Part of a small language model's weights.
Size: 22 layers, width 192, 3 heads of 64, MLP 256 SwiGLU, vocabulary 2048, 7.48M parameters.
Architecture: learned positions, untied embeddings.
Training: 484M tokens, 7383 steps.
MLP neurons of a small language model. Each row is named by its layer, matrix (gate and up: input weights; down: output weights) and neuron, and shows model dimensions 0-191. Each number is 128 + 24 x the weight over its row's rms, rounded and kept within 0 to 255. Numbers have three digits each. A neuron's up and down rows have the sign that makes its largest values positive.
After each neuron's rows, "fires on" lists the tokens most often at its 100 highest values on Wikipedia text that the model never trained on.

L12.gate79:147134127143124162107116120132133090106126083134133175175129088098135127154123181128072116179088150163122139120102115132160131138147107190115157112158150087133136151143128163151120129165160115114093115122158153141097106141096144130127101116142128112186151112117143147118067091118157125113119172096106137128133129102177109123109120165093115149123114095143109160106120119094163108138117140094124103120144134114112133110123120141148099128128134136145134134116163122178116096113117095137148109093111165138142077167144166132102140159130172129177143149133156146122119161163131143129
L12.up79:125145138119095093114104148158138102128114167126118118115105095114114131126093129154159142126147117090099127133102127124091179131169126174159104118099141147108180133102109119124140112114147123092125149102134154148102118077126115144120133148147104183153132131101115081139154120114127129130120121119143087107143167147106144154133134147167156171090094107153114120122161123113110165142151169151150126131116082162141117130138124150126185104127162120104123142107155142189133133128144110154155148116109123091096154169123117180122096196164113105078123173150146119142121140153111120133
L12.down79:135137100114134125143150095115099138081126106123161073149112140116115097095154118110140089124099146128140092144131151109148143120088119137117102125112166110124141093178125128112171144132095149159136124113135167123179135161126140189119126099115106153134107147128136082109131166130153153083182176135129143126101113115119143127142176130146136124138141107151087120150098089111130107112154105100119184146124139128126120136123113150141111136097121074157097065101127123154181131158094116142091146143121110149109167103113131099127127142097104109119170107146128122144119115105068119118
fires on: "ad", "on", " B", "ont"

L10.gate209:089163146123119141102105133147112115097104169102152153103129148132163103113123085098126158149130123119125162141161127113106082114124153101142091156127154124082154153139117142144092146138137142110160103127095152126161133076141137132119079086136105141132103176141165142126138156172116122102144105121110121110126121133163124135102101150107142104082120085167104084099152158126098112117102105154146088117155170105119180162135167133119159135140152112114107118116075151135112114117143103136166113119138109146145099134142140113104119130143051115111132118122125180122124114080123100126
L10.up209:136134102089129155115090159140123143107123128130137115141135130162140116141109146096119148134132124091102121090083094120141091109128125106130138131120131147146165147118086119125123118103121195130136108181083072123099151133112139124140123132152115165127108085105143124081126122108117125119116111145158127143150136170097123080131138093161150102110133105135164075140168105164101155155094136117135122084083137170146084133169087159142095125111105144161139116136113107132157144125134166163135158150144116130095147154143111126111154175133132160095103106141135130096153148073170128107
L10.down209:177109105147123105137131111120120101133156080106098090111115144080146114125178132086172133129115131141115107149098116123105163122152125133149082170137153089190147093106117119112109105088129154167111124130116141112114151147101172145103166148126113129138159137143153114130100133104148106109111132149106104153108119133146147157155139131090112149134125116191134107159099121095127120144150140137170171093123091122132087148128145150147131124121124113132157128134160142094133104127115157091095055172111148134152146130097124146158126077125164139126122116160130096115113115104128133182
fires on: " that", "a", "\"", "s", "h"

L6.gate86:117112174096096144149132154119081100100114127096152114099149118156150123123162102164124108155140105104131115111108090171164132149144136140124117132127113129122102095089113122121115134105165139123141122102175170160121151145132158129180147091129117154126122104068096127137175126128113135107070082150157157087137142159124127094113106100146109131143091132136140110181099090120109150099136102118080148142132142133104115162137101118143120108121148152144142108132154118122145108137124128115144125130129143111129219112165105166124137100160160155104111151089158120154108137106135123155
L6.up86:095088148153147131148156133115113109098126151153143098139131163129122083104153111129145149117128149099152079108132126114152117174170140147174158124148125143114111088135129105100131100079117105127163136080093179123129098109149145115101100146116127141149118160106168125157116062100116140162117103123154148096133116088132169094121122152113130109145150167134152111175094126109085121081156116102119113134097134125098124105149134127161119144105086134114154096121085117074110122150136142123141114134109115120132121115157114168089162144147154163138131098092093105123151118140116125165
L6.down86:098100115129121118133139107136103110107098148154129076157112162124126110103124110121145127116131176126129110142140103147144124176192129156143132134163149122113100105094147076085120149101130097143199138102061174127142133094142115121095112175120136115152126130107137088165098082109101131145137107123140154096146113111140146074147106139121115123158133166145148121150106101102125115094144102105122090153103106136104139110100104121154110134136086160125170097136098145100115116153122145116128128145119105119140084159127115137114158176162115143101143130104122093121165134140090107152
fires on: " it", " 199", " (", " 4", " 198"

L15.gate98:138114134134091141096118110154120151117148134154126102093172116129108130152063148141106130152162095141140176140143127136138083112099145133116125153084123122123144181121151087111134159125138138099135154105186160152135120168096131134160096104123144144151136157136091145136159097135135099165138125129178136117154122153146102149199107149129111115095169130135144130094171112117104134159131100137092137097128127106153106115129157133112104150156150155102095090133126124123136129137130125144177144132122142190148092112105098181151128130129142179117118139115122132163097139108128118177
L15.up98:180129146146146155142156174061160131105114119088110139101149104099134119143109129149192155134092129138141137128127090171097133113144135171129157128143177074115076147126134106129144131165134172147096145132135147157141144156131088183153125153153140125164111160154128147147147141145174153101112123135127179122099161119128092150117129130155147156140085150088134144163113177098150109111125149131179119134095120157087131122121188132135123166111114130154111115106121110129145138118130134110117154118131139164146131098120114128110120120141108146127130091152107087127140124117144100116
L15.down98:135111202129090161138145119163115175174142173137180153109125119179137096135123153105139155158127149131140098142157109142118132101127128135149117141115168157135125159087100114152118099089114111083104137103107140096143112092082139107082123128132142148152161153086134160070117125096127149186132130101112110148130114094128118102137136148147131106130125100160131079121123172116114110134154080142151147142110122140130089121120148153130120140108162136140123130192115102101145134139147152178122181122125125115119111139119117123147146106116148119122101153163140096105124154154117148137
fires on: ".", " be", " feat", "\"."

L6.gate19:150149174123137132112079170098110101116096067113106109106129131111101142122120129099148153148084142104138106085116144117120129117119084169114166114114151106119108105114164132127133127159142124129117130144114114129115141127117099129131143146139135104105152174102150134160097110115117125098178129131103187127119140128117120135130161093110114159143119132100111140112131161162116106140102147100140144161112112085136101126132144097129127148082134163089141121099110138151108109161099155114123087058156154164146182162170152136092135170092135129165162127146071120122130127157136095146
L6.up19:162158136127148126110185147126071133113103122095165147073135137190129142144157106106146142100146092182153088129138106107146160122116170131139119120171135121119118120135105131114135134144073140162149114157135112123116121107122079157102080144108112138143164150148127152098103158111131110091100101111090137164128143131120122157106132176138151122134147203100131111124130161135179129115097146112114087120163104122139148108131138176121098150142109112148101136094122120109126163105129158090107173148154086134121118149154098138126136157126104116116137126128110147160126118113100119144
L6.down19:101116152135139149132081149099096095137115098127128113122116110063116113124121100144167125162076164089145112109108133115084121152134075152107119113125136130151133150127165140138100167115152129113124135090114138112151159154122102118091157138149119110111111110118156127156127128126082168126134134129123163124116108124090106161114146100129109140106080100143147105139105129129117131147139128115125178131089121100128106159107148082128138149088152148112176134147135154134113152153112135139127095071118180142134152171165180113099103148114141142204152131144096102106119133133139088146
fires on: ")", "ze", "uel", " Award", "ilitary"

L12.gate113:093143142120170143127108117147171136136195156091123151110118100119101124127140141117106099122095123127144103119099090151086145112141127132107142154147119105120090134153101132091099103105135147128109149104086091094092149117134116176149114132150148091155176079171117174149130113140112126098136137119140164160100107150141164101122110103120073150135110115099145126136153117168114105125084080120141169131110166161121086155102138141123150127146109144117096105144195134157117101122151149106150109127132138121117140089129144112110166102145090118123162109124100133153117114139105155103
L12.up113:174097097131167100142102065075117144174137124127110112167120109095151116132109150099138094134114122092161121102136113130121161096112135146141148097151179099114135141163122141103116137103100116157153125121132135152166074111139115122127174162125142109184112146128115177099173131133101125152151091143132138129092137100094129140132102090099143102124146102111084125136158147130136156100136121095136125108124119165106136101163105117110131129184160116120121111089118132124127150115143148144137144108120107139108119095097185137110170100108151095149128115123157113170148117148119086100
L12.down113:158132111132108098126145143133078127140134082118125137092100154080170143147104100112113126150172145127112097127134163091151119148162095085150132118098106132147191099108133106148149117125126150177124124142111130140146128104136148150108154147158174158130108131084114028095123148122133117118126122140164112128170110120149137085137134110116145086159120129121131124132104101111137136128137149108086132104129121153152143096103115116129112146145138144114136142129126103104193146113096132142086169144138119141162145134176120135109105134102153168158117159106152084103087126156132134134
fires on: "an", "op", "un", " place", "here"

L7.gate201:081133137105108141173093146157134101123161098129139141146087159103095122109093133144131125077138125110113156124119114118101144111132135094151151113093197116158154115095124136126175143124103114107104150123116108141085093112136139108091084121115151148142125129139138106149133110134116124146137103118137141161144146133115138087122117123115144141110167085134098145105159099122143133147101147119145131152150102134147167148104147167130132111118142118096093156129068139149086198171131067135124160105133091151103159118089156133116117158147108080145125120123161129077147121097129097110
L7.up201:102144136140135150136129127153121085163157093188129117144136100121140126095131167177091132131141140142081150066102119091164104107147108130121101113129161148169108096105135119143127102129120083139156122084147122125125135147153162114157152149101142154130097103127138129068131088126144134149102125094162091132142142143119156100137156114127148121122151106099141135141144118151132138181142120170125131133154145163162118116111101117081102085107114118157083123139093116107088128145131105122125152136124118087139137126108164168093092140119162117146122090092137083119125088106115175125
L7.down201:145115113128098133124137134118159185103138166080127118076138118120110099192151074118174119146129132118180131158173140139098141123118128149120150177126085113124159140162115132107148120127152151154098121145095147093118128115115123154162120143130086098126143134137145136155146165110094125116133151147109155110150141138119130154123109125120081139179111167154110132121102128139121118083130101138151143104123142087128136170175170117172139175113151152066150145149145138123149132086155122140131171154152131144121122143138106110143163115125114169111124162150108164152117139150132091144
fires on: " it", " go", " who", " term", " career"

L18.gate120:155130160121142118114139097158114111121116107164141132125146089125189143163112154159144088149141124128109193146136092139126091113098096168191164113116132114114152104122156152161173144128115128135090126109135116156132128150113093119142113140151116110137093102140069077154142131101107125162087090100165105078134116130186141128154113121123110136109110088136103137108145122115162090103133098144117131096144134107146124157117153175105124158128120188140106107109150161139148123106124120139142160111144125160140078147164132106127104108103129150141103151150124138110118147144126099136
L18.up120:155125121136122126123153117077157127115161140114129071110129114152156117084100126135159130117128127147174122131180100099079144132126162142145082126144177077126110144111089168100111132163137109134158134170094172120122118133154093095102109156135133103156198122133124119101104085150127120128143179112122106150096126127167133111139147103125136085136143102139118132107093139117144135150172110102119096127106159120108122099101111124104131098090098106114105122056144144145131160109152096152124148121147142154122168137114113108155154094135133108164137130120123166118129131126150155151
L18.down120:144090132165123113140160118108152137095139145147136113180151141140111117163144145132133121085104140143157105097103149134140096145112127133111126141096091128159113121088096113073114137115115116144134122122052078123142147136081096175091096156141128158121140136110098144116140113103120126162104113156126108149122127125095096138175117116083083139143144146092136111102167174131118156146149128132092162130121122142120130127128155114143107117128126168143113121094114125100075104174135151133172180117106180148138123142170110122133115139121162110115113185144109111101118168121144105138
fires on: "."

L18.gate51:104107140145121166122156141136119126173130113174155143108101094126181147128141131129123142161131178146152143155143121085090120154128126126158113098114122130142166127107114075139121157102121107154118153127116101109103124128153174139157110100135133095111144134098116115117141093151117076120154106114112132162104113160156137163108134085077128173168153109118165117133142143133132128153096139111099135122115142090161157146195154126148131146173111141128128135109119101126154134117143145141122142159136154178128117130154116130110146134091178103180108176116086069092130143121120127151
L18.up51:089123132126106117129139170135128118160135138119115142131150125162164128101093083144117129085145176120105164077134134117174126155149146117161136121110139128110129103122107133140135125118098148129124139124100121108125101145102105070129118116165184140088158154079125129151146116088132115103169113099102124086104160119115106128106111093142123128114136126145181139087119108148131093164137117128093113103128143157139127102139120114101133162114154095098139112127178104171109118106101152099112158146215106134158115128130095117150149132121106123141157110096159099164135083163124136100
L18.down51:147080105144082121127133152110123128149079156142125113157135077167159131123098124131106133115156129129162136132159147131138116143147155160117106108126125098115101137097133110103124134116135130167099109122082128109126145112126121146120086118151137166122121145146107078109158137148127144095126198111165141144158139132101102134147150124136106118095131160131139131147142101121122075115147087124100163123112160140166117130186169088135130121105099099129122150090093114150102132148136131096064107125116133127121135134155135115101122129169098123122096091155070069138159145075103105120
fires on: " r", "ist", " sp", "k", " k", " th"

L6.gate89:127153092115127112094160105084103137100133126102130126152158116127140095132166117135091115124131147136161116138142100135122114080124158151092124151135153101120122155149121142115134160056093127140107127141163093187114117108129094134119145146124115112095107099116118107099163170143124108146075141152161139187156139138154094156135091147134120107103171153106149151127143117081119119101132112076121122151104114127150099126110143088153119163152178105159099133081151104138123097118137139143127101143141111112145112089139105123098116127164133097105161115140131106172150158099089106129
L6.up89:164136130180147090112154129105094165124127082138119174142118089115142102120142140152103153135114119143155092137155099140172153129137146200078140124164122184088162135146159125163193126106102151118095124107161089111124137154136094085119158111140117106101111113138126099131170166105114150128127102083105102149165145130144137116168110159155128123083121148116136155112157141111139094119127123157156117110134143148156131139135162122130119129130117118152108080115139134133127159116129149149139122094175127118141098137132129149109134098145137169113102080157132129164121128152155133149
L6.down89:104133100103125148144112108146147162138120163134106100133093131106126066106167133107116118164109131114146137150102128110123095133138109121126101118119107167103082139161145132156133149132116183135130119093171069126124126112130120094164116139141085140130109131119082131145130128148124116122124076132108110193165134152136168172181098098139145142115145096140165117134066110160097108099143082093162104167102149137155119132156116111132107134108117092118112113137124129099138170102151190113134106101134123101149120099141124108097170154124139110099123108126137159143152125134128129099
fires on: "em", "born", "″", " on", " (", " U"

L14.gate244:150122124153183119129112191138117141107104100127167126130173144101097155153120127124112164132126090124090148105164091118102061118104132116101162099159129119141101146133064096130150118130130114149114106129142096130139137144166129131117141117087101119137144107086116153132117151157134139146120125095107126110086141112127147121122136103128108124093110158130098158087098170058124103122117124127097101129120123082147092103129166087100133123152156121146125151106118139156084114121070096144129135159152138160127126152128121107124126082138111103120107128115093097169113126147171106108
L14.up244:119127107082091120160139162126110137086132104115106124123137148106108127146133120143105114103145104138091169122123111143083120123137147134146127097087142097109137112150116160128145158100110141151129093132141122131141097135113129171129107129113157127077148128097125138069116145140098101133158177128085149123126116083160127122171122156122163147132095186130107115119119130078102119121147175110139098121147152109142142160161120137125109106085137119142118137123151150095145089123083104099096160162161149101081091133136108106176111106153111060139152132152159113103160131137152158121
L14.down244:147141157144119143094139124123128075145115165152156154104089168111155092192135129169132116161150143117110157136106140116106152136187125137145152126144147153100118116096143161170106144126173104152130171114135132075117090073116150124102140131138153150148086112146154122121150145134122109131147100155124145122113080175117109115128126137126138139130150124133115128155144121174097139106120137093129158150138132142143130112095115128114128147161064090145101161148075120140171157097152126100145110150086134148133099082110139188106143126117143121102120174115143133143114152130135131113
fires on: "er", "l", "h", "ult", "r", " |"

L18.gate37:106125105135112151105131124095148144091131117100112159132146172130102086138141112140120143112139138139127177090144120070146118120081115107111108136114105113134134148147080126098127158148128100181125150117129132120098095112091128145124162091120109119149072118154158183151173124084132186120144120182127115124141140141105125139143136154134117145104119122165123120107142127126174137091085151133093146134117110143080107146156186112129105123127146084140192152115145134113116099136153123132080164146103094104111156123115159099119082134122109120147107139096121141158122157131106113137
L18.up37:093097109101162191131113113090152121084124108089119137084089135085085096129131136156132079127165135150161131132121153127137144120164138113148133123153119114098153131117109156149137161103125138124132086118134116135143114104161145122145110086076145139114112129148110155202133117112135143100145162087131133079117131132099143149149097122127164140145161137139113160121110099139123138094124141113152124100166108139156154136190133107092070136120112151117162168118128137106106102139106142149107141145129133118137137140128099109139088063146156147112156139147151133164109119103150106097
L18.down37:115136121148133111088123135103137137146165201113189157079106158143120128139088145101091128119091147126107103149134155122129128140155110116108161122109105156091112122132101111135086107150139098101145115150109139117124148146115176142192104107175186112134149135128121174105125120103091114134129092132127090143102162120130107127155117128110108115158149096137107123131114108118129109154143103120125109138096145145150111134099131088187158129087136093129130126144096127136106129137093176112132123161172119144147098117088143117087089134113148176112133140159095106121103100142139137160
fires on: "ur", "r", "v", "/", "l", "ack"

L19.gate97:107155131118101128146144175152113118086112110075095131124127139156140167111130095088158152137170122121129175158150136157176108102136165100079085173134152116101157133133131152130101123110093155100159129129113123084110118154151152086165123126133120126150098112145155105136105133149191186108145121121138118159127139150134125162135134121101124145141131130112125154133083177132168123083151097078147104141149152101080101154125114140156131136125143115156097143135100134145071131113133112130163132078146093112092134152138115129119111137140115107142094163123121126159103133136121124131
L19.up97:134129114124112170152129090117156144109164166109116115141085102152125140166146099100129126115167100150141149115130143122125112103130089156146110141122114071122120089066148132139111146153125149106113165116124144116129109117138130172186160150152163135131101112148146167149110128129119079133155109114152105107144122103150097147078117092101167174155107127156093110161101135131117109145126148090091124140108162156115115139118113085097102099166167101102100164126121137142108147072128126083105160145152120117110123127110129083133167166118143125125128141085101103144129143146110122112
L19.down97:103126140167200107131078137133106128147184088171127136157091125088118134149111145115108139122118099135122096135150123114168110173142132128143135141159101127146111139123142166133153142125133150126178103137112114145106126132103156090152089067135126086151157143126122073104111087120089152102132114138105123094144095096120099111116109112147139102137093155107158128106133129098155142135135159104101114133120128134158125135132187165149086073101099118102121096120135155109134135163150151139111136111100091134116135114127135151122093080132139173129117156108125090117133123140099124091
fires on: " h", "h", " sc", "y", " d", "\n"

L13.gate77:140133101140104169126098140135153165108120110141134109143143144119122092086128102096122067113160119128148142121125165152146080147142129095090099093100173103124114123110154103098114087126120155197124112123153160174099095120132103149143161133088113088134149106164153177114122138109152139141138079079104151125088124187119141165139119128164175138111115128145152150139163159085118135115151120138117133135163163152131095160139153119103133115132136118171135120115155121111154129133159164131137110169109114126118096133141113140151140125144096109122101122157135130128103166119095120155
L13.up77:124102101131134108153133129111157161097106109133172144151149114104160166103148122143148087160130094137150141156078153115115082169153122089140102110127176127129137109144137101124133124166132130130151146133145166139128153140118102140148125141129113123142139119139123149132135122137187147193160119096108121077130125127075105121118162129158133132123143130105126143131105164159154123123100121100138108109147190173071154120099120149166098164118127123187111133089138124125106129183128120112091132093104145133111114092117151101154099123137100116120108122134162094140081164159124162124
L13.down77:155122134135114121121142131134088090145102139118106106138134122133114090155135114092125127108119133120177103080156076101131101090160154159152134119145138083171093154107132172105130180124133118124126145101165132129087091113127154116098126111110118088143157131144134117119109128136100126128105175132168099108122139102137120125156091167118136147154102129166090117140133096124081122152157143159110074134097095105173088137161136082146117094108151105158145129149098122129097137113169120143139082150158146143124126148123120121094158102123164101166102120134099135073130150116149134145
fires on: " |", ":", " ch", " the"

L16.gate72:141090168118155118158148141112081111140164124177118102139110125162144119124096120124152134117135157131110144119112121102099130134159112105115116111109107115135103117136106138124140175143144143129120171066178109187139183132137108128162133080130122103106151149155103135166157123143137111144132127094116136155104130123103156093151108105156102108124140104100110099116123095108113093173111137108124094080190148125111186154134135128106174150111156077089131132103108074104119123148106138088142125143107100140093141133169141105117114158126139149130111128121109127133086110141103139154
L16.up72:101115182126144117113150135084118092101151152184123116133132126133128155148154135150164134194125127132109124152166160146149100135132115073141143163154120158092135147131101130114123148159137126153107145138139126154143122121136095084158139136082139120158121119104109135137176115104128129133132108130150160106144158137154113141141121100158128143097141105131112129152124126151105121163110119163166120096126115126140161157150164155134169158136114152122150157150119101115096140114157157147109147125109143127145086168166100140145128104127106126128081108204100143168142082151131091197
L16.down72:153132156154156115123122136165166144127148129129074125136129122116114123135085142127146125197113116115111166146100135144091111098118089130145124137164128162163138157126160131154150113142099146135137141117094128118127110077111086092139097097124151139123152158103143130150119149125155146126184103147110177131140148095135168164142099121130173144111138144126117116137124093102135152117154097141095156162149137094180154119124148111130093111136086144121179151135135127088088095066106064110108100094141139124154135129139109126119135158129123124146117177127141129140062135130134122146
fires on: "ad", "im", " b", "ff", " add"

L12.gate198:160164095111130145131121125135140137108144131120117128135087160150129136159131152117157141103170123133117127126139200084133105135104135126150119145090133148146123089098149142086120104125133144153133143113112142159136129156143143157135123097132190122158177107133147151078119124104114121165122120102154080152145131133089134132076153115162153154118135091138134138130149075122116125123070158097133137122116152118112156164147116170166135151141089123127134095124127143120126139137153176099106163159109145118116099097135097138150159137094131105073040142123112117092139138132115126155
L12.up198:086129130132109095110131124135167114098115144151093145147100120090093162142100153102149099129160146115151144116106151077148121134148107129149145053128130178127140090097090155139129135150131111108107156120162161157156130101123129136140163122075152118119113143113083182150125119163204159157132111107119145108138129140164083166133151130102108097138128132118113139114109046135141127144130095137116132124083153145153144141145138115125138128135131123085136171133116117130137170097140149136164136151095120137129087111086160141133091105124152141139140131144102128119105146146139105117
L12.down198:125124096135126146148139116092143107129174116133129120146112138131090145095157124107103126147154115150126130110104160131160067162121064116151136169113123125144095108146168126100137157172138137110118124108192133151110120095132137156097163093101103109109127102167124157066102154138158101165109119080131157119098107103133124144109134087161143160122077111148098151133160130135108150120126137120143117156119136130147109159195120110137132167130108153165130178109109147122121097105141168137169138102124155104101133119132123092117129150123153120137150117115119121086144113126172093153
fires on: "\n", " |", "|", " d", " ch", "==="

L18.gate20:138156133097110129182126156100121084123111126133132088122119123140115130131134101088087090134135165098160162122096116138110163140143126175137175142111173136105127111141117130134121153117123129148101127137123120115092087121110144102122188135131094143125133136155101152117151137152164093122163135128142091108099162103113124156166110115117121151135164098122103136086159140085125160198134115118088137112123164107120107127152138120158148117192113149123133130153136125100104151145101118070083094110114095165162132124137116126102127119127157086123155153126156113106096150092122084129
L18.up20:157121135123113113084070124116109137100102141119144107102104136121076164087101113104137143123106126109109174137143116112151127118083092158138127104123195140095130117117141140141115108096094102116095095097135112156102144118141133121133151178146147114122094149115062098163117134084100099133106094117118123122127148125117113118113178128145131126123123130129103157119172117135103091153108109131132130116138150140117125167128153138154164125156130132075092117101138089080153115128180170127130126144142117127141156125147112178121135148094120124162137124097108100173109183151101123160
L18.down20:145093146190164147153146156114123117171148123133157101176121123137157126136093168107113097117096156171115174116106118113112139162119158135161112115158151110151130131120126140117150130142120126116133105166087140106131141115122124172086119135130121136146158090127134109120154090102104152105134150143136079159156132163124135137115099103150122114117132168136152124137112102101097130087168121149175164121102157140134134150125135163137124149143122113112125102137132148103112130126153130105113203090149140141109164146152087108133091139170095115140179096156096155155153171089159107127
fires on: " B", " b", " k", "ing", " th", "-"

L18.gate236:099109103155133051163084146152150133128093134109130132120121127151098104096109111106119098135090154132144168151119145113175153155125153134108126169098135130126167157109147142123129165144163153140130119125135095155101143125139144142162064122104135140102119132129123161141130132137099107111152115182149080139172139156114107169097105114065138136168108132123121110135147123135159105114146040125141086153145136163147110134154146146113132148132130096119122098153085169117099131127094147116126122114149117128088130128150096108124102104142129118106144105121115174096136110113102113136
L18.up236:120115146131158143092155112127107132072144185114126123127120091135125061142124111153127152131171119109142143106127159097130117116133123133105136167119113133117100113148100104145111172150150170154145153133097113100148133148106184122088115114118129122110138140138160078124112136124116088157155131116153169170152118137149122153095142105162093103083130142134147110152113151128141151172064078114162139132113134159112133142149122129093095112122144112144120099129122160128137128090124150143145082143097086120149156133076142139098146142099134096075127081112152123103127152147106102101
L18.down236:132125164126130135129100146141132150167083075134166087142124115110135139110110102119121123138119143155086144104196132140095135152142074126102116124136131143082136116110145121125127178098176146071150138112150118163135118161125147135135146108119116179138159117112104097140111102109147152126086167130130148137084097107119093160109159114106138123114161144146109121192097101159170083116154104120120117129088153157105162139166140116146124131147160130108162158137151118077138145111158115156150128110138129127114136104114080107101117115131125162113079108144133118143136121170124142107
fires on: "h", "t", "d", "s", "y", "ro"

L7.gate222:075113098131128109109084126126109118103092123126119115137116125096108132116118153114142145127132079119140151175135107072119082140086117138135125142053105142119149116130144144114177140150125166111098122138107127122109124091162119114118110120166148098164124157130044113096091098127110112150127091166100084162121114124173120148123154131090136127096113116134164113147135075134080138132120111146118105124114090124140156127121158118108118142154115167119161157134132165116111132145122120151145114107101166109138139114098105149123154117098117118138088160154100135071108117100146109140
L7.up222:121115154122158122106119114136148105142121124100121115135117143125139126096121175096139120135136088138115146097170147066165112100122134147137147151060122127109147136140096153080141119115130157124101165136125152079131139077123135124132134118178141120172141160119101137102100123100114137147104159142119074130144109105127148092101168112126140142094110106143149116108094070146098121156095094145123108106104095079108136132115135086102100158140142144097107150139116148124065129145157126127109124143127143119146087084134103170143115123147126141160099149136099140091101153075136155141
L7.down222:097099073148140161157096127116118112129133151176139112161126101064120136126120153138149127100173096094109159144155141096116060112107120100134124139076132117106148113194124122132151137137126160153131124108110091101094141095108101164085119138173141131171106151141096120105135110144165126117139114143125114172092138125156144078115139114114116117125142103145144120143142140127081160122160099146148112100120107126167150152094136141108105117128108150156179159112152152129084126127124107151182089100125116116111129112148117158145155112122148110150108132130115124077106129146140130136
fires on: " S", " Ch", " H", ".", " ch", " f"

L8.gate34:131118100123166136075176065126134142129097068108147197116078127160146114097119122127139099091103122123167152125078083117132148143114156113141137106116098124121145150162134138083151158126130143133119112136134135134129098116104109130130146149145115150099124123138115085115102144144135144112135123122101065162118136104160152153164142157168166108099129140120134131142146138121137123084128101127140111124164156144139143133129147094129130134192146129184150092077116108110085160130134085109167122157111134119133096135154092128119181136127145149095132110124132102141115117114150115125
L8.up34:153150142146099153108130098117133081143133115130140130157133106092121116099096132094122124147129142171110095123155184114129127131125102138161136133116160137099140114130134145140112133118137127121080127124128121127159175118162117138134098067123071103137143128142137188124152105114116132149105091119107125165173139063136124128145143142137138117151102161128108110126190106082091152134125163152102133109127104145149110127156113162117161130173145123172177113102139163144088098154134124131118112171156094141095078106095143106114125175118161134142083121128128106133135140130181124134
L8.down34:108127082087084142170107075086140187092163182130122162109170152102162080168123153104086101123110125102112133156124118163123128102126135119091132146200158154149092136133149132134097108184123150112124146162098121136101084081146141112116111111137186155126122112122128118140116110155136120107145137130115124140170117118091155124147133153164145156113130122107110146099133137162143127111116127127130121137119154098146159146125168134122112136110104126157096146138117098142127152101120113150161150116144162105160169140120145144191151110126142133096125129142121131147123125154102130127
fires on: " (", " a", " there", " where", "born", " Cal"

L7.gate194:117123150112173122155158141119111091082138157118164137133138129153154134142145109138089162152096108143149122141113005129152120110191123107101153156111133149115114117110143160140143167125096113130143075114149115125143195152166118128123135126151112134112109159122095129155186158165148155100127122138141130135140139115117126177119109135110104140129109129124176116114100154149148151118130152151145108119129150141116123109145139073133116129135133120159136145124135137093149114117167154142144126156107127138103165157155123163133104094132134101129154146154142142143103163121106080101
L7.up194:085144138141111179142121159145100146101114092135126146153095158122217130102134099168156097152169164111151116127135167110161129133113179159121093122129147126139110101153117128105137118120095136113139148114138119128107119151095145118145117143094107145156095105141148141145111115099126110162123112122152137096105131133139144139120155162150098155143109132163133120066131109114166125103120136101131146104160182161133135159147144186151182120118163138138125146109080108096127106158129111053130102136112088127125140136123112105111121120125141158084091106126130118131144127093125100126
L7.down194:117147127120122156134113168154120126119116123124122111137117163126152113091159088165166108159130131129163128115123167104121143148113172145146080149117096103148109093176113136108147141111103147103137116131133094171115123132126134134127125166069117132171095098129116152124135105073146107146088118105163119087112117146136150143138118150155130116152130124141142101078125116133140114143136123094129114132139144094136133145124163193139179141100190150154148195133089088107133132152121122057116138121136100128130126124111137099094134151130148184080130090142115117131125104107112124103
fires on: "=", " on", " 199", " for", " 198", " is"

L7.gate249:120097104110096108173132132073109149102078124157102102156110144144076123121146098140120151149086143135160135118148098137109122104144093138056122159104089137106084118128123087119096118166125074164122117155144137106115159168156114106133130137139132154158127116111107164133128126103140091119112111111117103098175151152119143154107092142138115148109123126133121153108133129166088122112121151113120136093110098172167186107134133159142104119156108129127141130111158109074130136123148172135120138107134137114146127123110108136153114153142097109103188145107130125117082121124123177106
L7.up249:113079113111118112153160111140122111060105114165149089121114125112142090141144128108092139141118161118119093100091097119122111079125141115120115152089171124132117146117114141163155150140133104162118095116164138110134109132146138123135126126134174063127135165109102134086150152130114120111151107134064099112129108139120147153093102190102154126116108109154106159140095115167143103115103180124127113111125104167119140114095122154114135136102127101087132163088130134110151139127134100141149112093126086131144086149150074120132151162130126119108168164146150155143106133111156110106
L7.down249:123096085122095117151108116156137079112131097181132093154146151146097139130124111146106119145141106128090137135100106140144126093133110118100131141095127147148124134129121144119105153154126100179166104151174122117099122198164145074139095143138115139142130130112082127118132161127104134086099125104094101120144142185136156119107061121124116097097117144126120126102118110162149091139072113106104112136118101140104151142149129137150132118142114093100140156068161113111129168110125130109125133082119168142130127132141114136138156165129131147150168116110149107117095118079133174115
fires on: " spec", " part", " wh", " Sw", " Mount", " Wh"